config.toml
num_key_value_heads = 9
norm = "rmsnorm"
positions = "rope"
qk_norm = true
attn_scale = 0.125
bias = "none"
tie_word_embeddings = false
parallel_block = false
extras = ["capped logits"]
init = "normal"
init_std_qkv = 0.0224
init_std_down = 0.0
optimizer = "muon_variant"
decay_shape = "linear"
doc_mask = false
MLP neurons of a small language model. Each row is named by its layer, matrix (up: input weights) and neuron, and shows model dimensions 320-575. Each number is 128 + 24 x the weight over its row's rms, rounded and kept within 0 to 255. Numbers have three digits each.
After each neuron's rows, "fires on" lists the tokens most often at its 100 highest values on Wikipedia text that the model never trained on.

L8.up1158:146105134112149112176152095130117142102132113140168145113127131144120149157157147118130142125101135165126075181122108093110152166142160089133139097113109114124151100138129148114095155139116106138155124105126167149141129143102103154182168064098198086136161118125111135154087120155123128196124122145098119127129167138128144114119117151122114104124138158138168128104132139153094139142150123153181137163094119120118133104182143142108138207137155118137161140141179105140104111111103153138148186134152114138165151072170116165135097116121111129132152151163120143118107170192128098080127080154172124134111104145092131098097115171128131159115134143121153128129125156116087089145181131115158133141163119133130139102099137130148112111128141111138108127145141146169095105145125085
fires on: " |"

L7.up2069:148143090101116096131135138112135105104132067143141100110106146156150130174157123123130116178099123121087158126117096138124119101139153156161142065155110107128132164155105112176131117138147144156160132141120112126091152098109127145137184103126166116118106156117117115155146146164167172114099139092129140127136138086145106154134158125146154078127131092129131130178125151098128124143184172075085136130147134117101119113125138146094140158103137117095098079124139167185109106152113133128134075128114135112155159106116116092104121129089126131085158154091098144142164148124142125079136151142115122140132095159123170167138141152069110120111139090138117111137117100099141155150178161145134125139138126144130118111148105134147096131092139111137124128192096107142063164139124122
fires on: " the", " |", " south"

L8.up286:149115144133169129164110138103118108145145128135116158137149091135119105117103137128119042086120132119129096128131130109138117084147144104116128152114151116120104097106152103139101156143151118135151129128154150152144149118117163163139187105098145124134111107103099131143101167081146120120110158115131158132119114155144115109124124115100080103168120129110097146111119133116119114135156144121151119176129162130110139114120088120111146147105104142125153129121124100106110122102119073142139173126075148118107133145141088140130149127122098097100137162128145100142121098115139091103151143133108110085142126138147131133108160144116096114161145184112144144140144125095117110124117092096116147120144164108169129131122111178052176133134142139130126159124107113130129151105150121
fires on: " |", " and", " over", " than", " for", " only"

L8.up989:135144120091154094144132141162120172128187155141088144117120132163073103159158146131114091156124087151150108122175130086146096122147151114110153145142138115181119138166111116187134077111127131104129175124100195125137116134110137074134138130109136117162093101122143104167126091103181127137119097127133154140114118138148146167113150100098137168139131143151161126150148136126090138140135174130132130181136142139136128114121120144063116090088103129086140128144132160140144136122081147100138118110141112147116120103156092131158095168157113109112120151123114104106147109140171063125148115140100128126134120141142096096142187130127158111180126159103108117163134151128184140109128121106125111126162133121132139108143138151134116150089102137157113108122063140150106108141137119
fires on: " and", " only", " about", " least", ",", "s,"

L7.up386:110097144079127112155123118102137064127134134113149135160110102074120116133158117130150129120092156119092113150147150127120152146086089124112058121138089171123105094067141133078130150120078104138141123112089121128136107127145150134174158124151143155089109130149125125131107174126098137100160128186103100171153153123124180164079104117137141138135152126169108143138155129081142136108106056163120145180150161136128116171087133158099144147124123148160138110115113140147113115174148138103117185131130087136122151103111149168098106121124106130169127153155131108118156060135141152142121171164111139127137162140170147119120127146152141173129133125108137128165156124121148141131109090117122151117121129171146098150157127134142103125156092128114096112094099183117144169147101135
fires on: " |", " 15", "|", " with"

L7.up209:143115139146099086131098129146113114114110140158136138116125172140142108141118134129079073073135109133134133124092152073160079086140121079107138156111135135126127095138160117124151135112121125126143151117188181130124102175176109166133085117136141143144118159156148101147142131121099164164154112118115124113079107094114115109137094112104111145179169089143091161109155114061118159091093133117147130137056121114130185122127132135089155132148143096156158128131118142137147130096128135153111150123151128105125106115101146145120099136157166135132161127144148121130094123113149128110131097102116136127128163156105151124119141105135106104156111113133134103149161127140149137125147124178096153124154113150157097108097135165110160143091109095152135105151105120172133150139178131
fires on: " only", " least", "9", " than", " any", " Memorial"

L8.up1309:095147149141156154141158142150174099111150131133111132109105129133135136116117146151146141143100113135103100113155129129144149123110157111150127143130086149134138122099169114144116116151114145117183070109177119085133159139157122088148095106090136083106122115120117139150120137147123126132109125152148138112159152119091118166113120132117115114109098096125145122163132129183091134148127152109135124095091075151137138123110107152152143089129112141138173106110115164103129131102153166106094116136157125150154108177199138134140132115155134092120143128105201094130158149099154129109113111156122139188138145087139158157135121130178151141166068128132165125130135132143110146163112125136149113086127094126097180171145114149155121143117133115102124144106152108124093130111148142
fires on: " a", "o", "-", " Japanese", " —", " |"

L8.up401:148121148100127116077144131088149113103111130070150114114135126131094117141123138122134118157129122116172147116115107142090110128112139115137159146151124103155115117097086143128125112111123127108129151147119193158109158102132134129162144115170136056148102131126118104158158140128150144133131171165159149135114117130105113146139195111138105162135094096096147142129173091089087125105167147142084131126104151121098102135134075152113118118161101147140127091100094151144091106135155119136133096145106138089123137144134158106136150157133171118166129105142155129159141138102164128106103117109163172125107135111147132132130139091119116154130155090162107116149103141129165145127123095133137112102111111150145131091095144102127128127113125122128137116118093162178160154138098110
fires on: " the", " The", " ", " a", " Team", "The"

L8.up222:141179141125146108131166139143151135138151114135094122110132138149100118139150087161146100111094138132103137132148136155146151159157142143111164148090137155141139113123138138147112105166141111122110089120092130142141148132127117122128115111123137147149142102086124159116183161106114113130075118118190147137149134107100125071116125116128136096090125107173150061135144111086108129124103147116118150162154117129191155125115124135119101135140125124152122144140143146103171155158133125158112121140126122082095094199116113086139170098139117119160124120113104154139130157094154108156151119135144167089158142126147116132148119133096133127126132116099181111127097106144114151113070087143118142135141136141143122144095154111124131112120085098114088134095098071129151131082130120
fires on: " |", " a"

L7.up334:131116126131124098067129139119145122170161116146151110120095100095109140143108130084114119130162134101151144148114157108138128138108158157165153143152111093105080123135129119105107128131092113099155150114125183143133151106169139129155133114158127109101150146146088076107160153147121138180112144182131108183119136146098083123138093145112170154130111142103112121133138107155094129131096142106133081113073121106130138159119159099113162114141116128139089124093115169150127132142152149123064167100155119123113097119144118138122121115118140119172108110165180081132115141116155124132153149133112121096090094142155139157127101114131120153116137153122143110084170143098115156147130133129111112126155122093117077095085121123197122121091137113144102085120165109106128098114104117
fires on: " P", " an", " a", " would", " the"

L7.up535:161111105133114078133082086172148096132084133073132124109177133091093149116123116131092164113123151159153042177109145130079145113161144105110141135120080135118158133119120113139131148132077108142128107118143113119113088116065110115130126102125118084144114095121135107136089147092080125162145126118109117090149207146120160150098074159088143155136124160085125137138139163086137107153088111163154150106115128133113163090118145132112088150169136123133070138098190140113098105163123107112119144137104113151125090137115138134142113142169121140122119184149144123181097105136120154112182145182147178155098123139114136107142149123110157150130118134108118098125092160135139114130125135108118159121144128161097128149138116110202105100117143145139107152124122074123130146126153107
fires on: " |", " while"

L8.up433:094145117130136101148130117182108106131092139117141127108098162122210086140089152108140108135126151151122112161091160167122115130137126160125135154095135137096105119116095106096129139141109090116083111138135117125117117113181125165097169152148121155114084135127146177136091128144133110101165118094142151105094154122086087122134154134116131118118139121162125156149138117079183125096139127137117109133160131165150154175136123124135094132139110139179123135109163099116128154121101123105162095098117146125149151159110142098106090095144121132165120147093119132093143171112152123122145122121102136162151085182121091094162098111099143121117156143137128162093092097157116138113109102100099132170158109128136092177100159107161128128151118149128120113139117160148187094128095152
fires on: " |", " —"

L8.up1163:151120142114142091170146106112156112121132132104153118132151153117125130126112107130108130106139145127137115137167136111070128167126165127130166141143148107103103152103081152113149130123130115121106120165108139072074113122159132145153121171132139133138100078131103160144093135160089149109109156154118147124142130113105123140120127170080160112121132111109128113140129162070147115129103151125089129171156164119145171151150157122068089071148135113146101138103113161118141128136157086161125064135092114139173111130079086135158118106098136121186154146122142162166124158142137168151100168125129166144118175093134141147164084119136125112142138110156150141126127121113149117158145120176136173074155134148142110096140115103110120134104099143108148118116123112137108127121108157
fires on: " |", " were"

L7.up2088:126118133151123125125142117105158094159150128094105171114100166142151144106109145104154148152140127180105139129148149161136126130152131129145143113121155123141071132137174110119216119113111136151095112164134111091144123101134142137109170083118172137120148109142099191142101149137076131103124140121160142116102189132111134152114125117111194131112105129128103151114103128123126128095103133159115102136117121154160141134114149146113102110165167163131114135140114167116137111131155149083177097154109113125106115118160132125111113183162128143136155098107136112124123170088133124122158158141129143147118146143128115081131113094139120099135136148114141126122090090110139105128105160088139094134138114145135106164140109127148078153113130119145147139126130157126142140154131118
fires on: " |", " —", " in", "ing,", " Men's"

L8.up1439:159137090115103096118141150173148144146142142133158103143181142110141157135124142123126116129193106122112148114154115148165108094086117121138177153116108119131104138196091119148123149196157074134136150154165096081098170118138134142148162194137144100141138131147086134092159134142152112133106114115167182143139131095113092139181124106135116137164094132116145152160116123087110110132076112147120119135159119124118136100106132095159140156113146125145152100124109171156125123160119149157096185186152122156124138124109138103130122100169146139190139155125160116112143132085127156107128120129112080148144167126073127119107154134121138136115107110168110148150173146117121122120101129123138121104137112130086116148107108120137119138128093121116153103120106121099118114094170134
fires on: " |", " a", " in", " an"

L7.up1355:088152121137098125120087092128103151155176101145101075110152116165116103107145150105101122086148117098094124104155085177129115110124143121123158154124119110134106177119135103123099111160082126153140126077114161128170124158135126136155163131132139157099149154070126083194128124155122132132148131135143121120088163105072122157151122143133142130175148160097108128112130148129135109118144105125125145161104119189153119073126133124102128129110109159125145120134149138147108142105149118150154130127132139109129164148086114148174138108113115084153129164146152128158149130155148119117114114148118124184146161104110136103137111102135145122106118140114145138154141079114122120159142121130096116117128129102152119112117139110120165155153128113155140145175112153149114117110120136
fires on: " of", " as", " than", " Over", " over"

L7.up717:108119094119118098157122097131138129100139104141117141130103163139137154113130110153121135141151150137116132136136131129120138159135148133139130118114111186126098150108139108125134106166129134121120123119126144104104143140118126101169145108091144124125092098130102141091155129121147093150078132127140114120117169090116134120109087115148133100135104171147143170117154179140123076108114147120145143139108151137101137127147125119090125116101126139137131069146131150135171176143137118162116104158100121092136150155183171102115170125143141143117166132085114126189180145098138136137081133142140154109162181130152145127148188129140104145165112091130110104146112072128108166133136107112128129168122129169081147069135170110101155130155107133128093136145139139156124185130140140
fires on: "\n", " |", " the"

L8.up1112:089095122138149111062080087143104131139158148092143140088142134159126159103120118126150145101132126138139104150127142160121171133090136151140098131142127164140167139163105129117117142121121163129082166150121139114134153129123195153112087086170171126115137074132127148108100120210118116177117094104087113103123150080112118160112123120107087159090149141128161123205122149128126126147132103090175126131107129102167130127133124097118096078154144102130121148146138105103087130110123182112144148130112123166120112135130143101165144145112128172129155181142157149161133159102116127136128149064099132119179121101093157151124172137085134143144099151115099098136100163111131163136084143100122122110163102127120123103125114153117127160131172119090156129092143127110095148130145133
fires on: " |", " years", " World", "|"

L7.up443:143145140133167160120135119106138137121107074148125103132104155117111139140175169139161113133134112190136152149124121138116097150155153149175144099131142187150132150149062106138131123118132124171114104086125155136089152151140127114128110066116187134120084135121131074116147080178131141132147166083111109095104084108142106121163140131132167125125139110171110090109078159097146160130102117144144157143163160156143120156146084110074153164106093149137119137105107085119140152111130168110151095163107132136125153116108148146167140128125127129170156111133164101114132126134097147113139127107141140141149150114146150115125121124144122169128146109119113122120131126157139119114164104104139090103133126133128102092093131156147140122133106086099132077088109104129100175112111151
fires on: " |", " the", ";", " in", ":"

L8.up1416:110144136106143120118092110124097110116161165153163103133116141121135085144109134135120114123140167139173149140087102096119123094143163087156160101126105132133164127144113113104159150135083107124132135116146091152135101127142158132129130135127155115149119110108114075141063127189132143119151169155155105110138118156163088136117111093101141112135164146094151119151104109111135137110135091103138072121104138166172108137162097100096121109141154114155167114110124149102117153104136145153175103120109178142158146103132118081126095114127070125139108166147135100126136121150131116101162122110089152191153107083129099133133096130114122137138133104124131100143111138118154085130153141142183114112153140113141147142104123149093133118103130127143139147135130159146126117130116117
fires on: " |"

L8.up761:119120129152154130142088109123116071107120141123090074085183120116118136137168124113136188109125133154139086109092105137104121134094097120089091135140141135128117130121100151086145133112120100152157133129131103140130116157115132153140157151146160112087115132137134142131169132145102140148144139133107088115127143139165147141131095143087079140138181161098163143163108129143127162123150126100159083097093139169132156163127142129091109119119121134174119134117147136134130146127129133102164162129138128154131144114131145137127111084167139109124129141098134125107152140127111093112128154132156144146135123147148143144098135151125131173108106123169091140163147080139157101122104170107152111118137103156135112124093140116121135110108122146078105114150128141189103131143137123
fires on: " |", " and"

L7.up1847:128149176149111092107094121142135101143130128134124148097163124136154135143092093101093089163122126114138103161133140145116118154122144138154138150104144119079127128117087151152148110118143065129123113136150113112157105135140125126126087143107113127138072135148129113121117135145098116105123159157139175179103140174113130116131123127128136112165141095100086114121119122101161130147113172067096179144138115123114174169130153145134141119141102148161111137156152141141104118145104092133150142136128120156113099110115097149144130164099083129111148108137171150145155189137177123119146135129107113115155121124125109136131155079143151108108130155149149149136115121112179136159107109142139159130107136162105135142164131152100111124074139161145144132143101157139154119128127170
fires on: " |"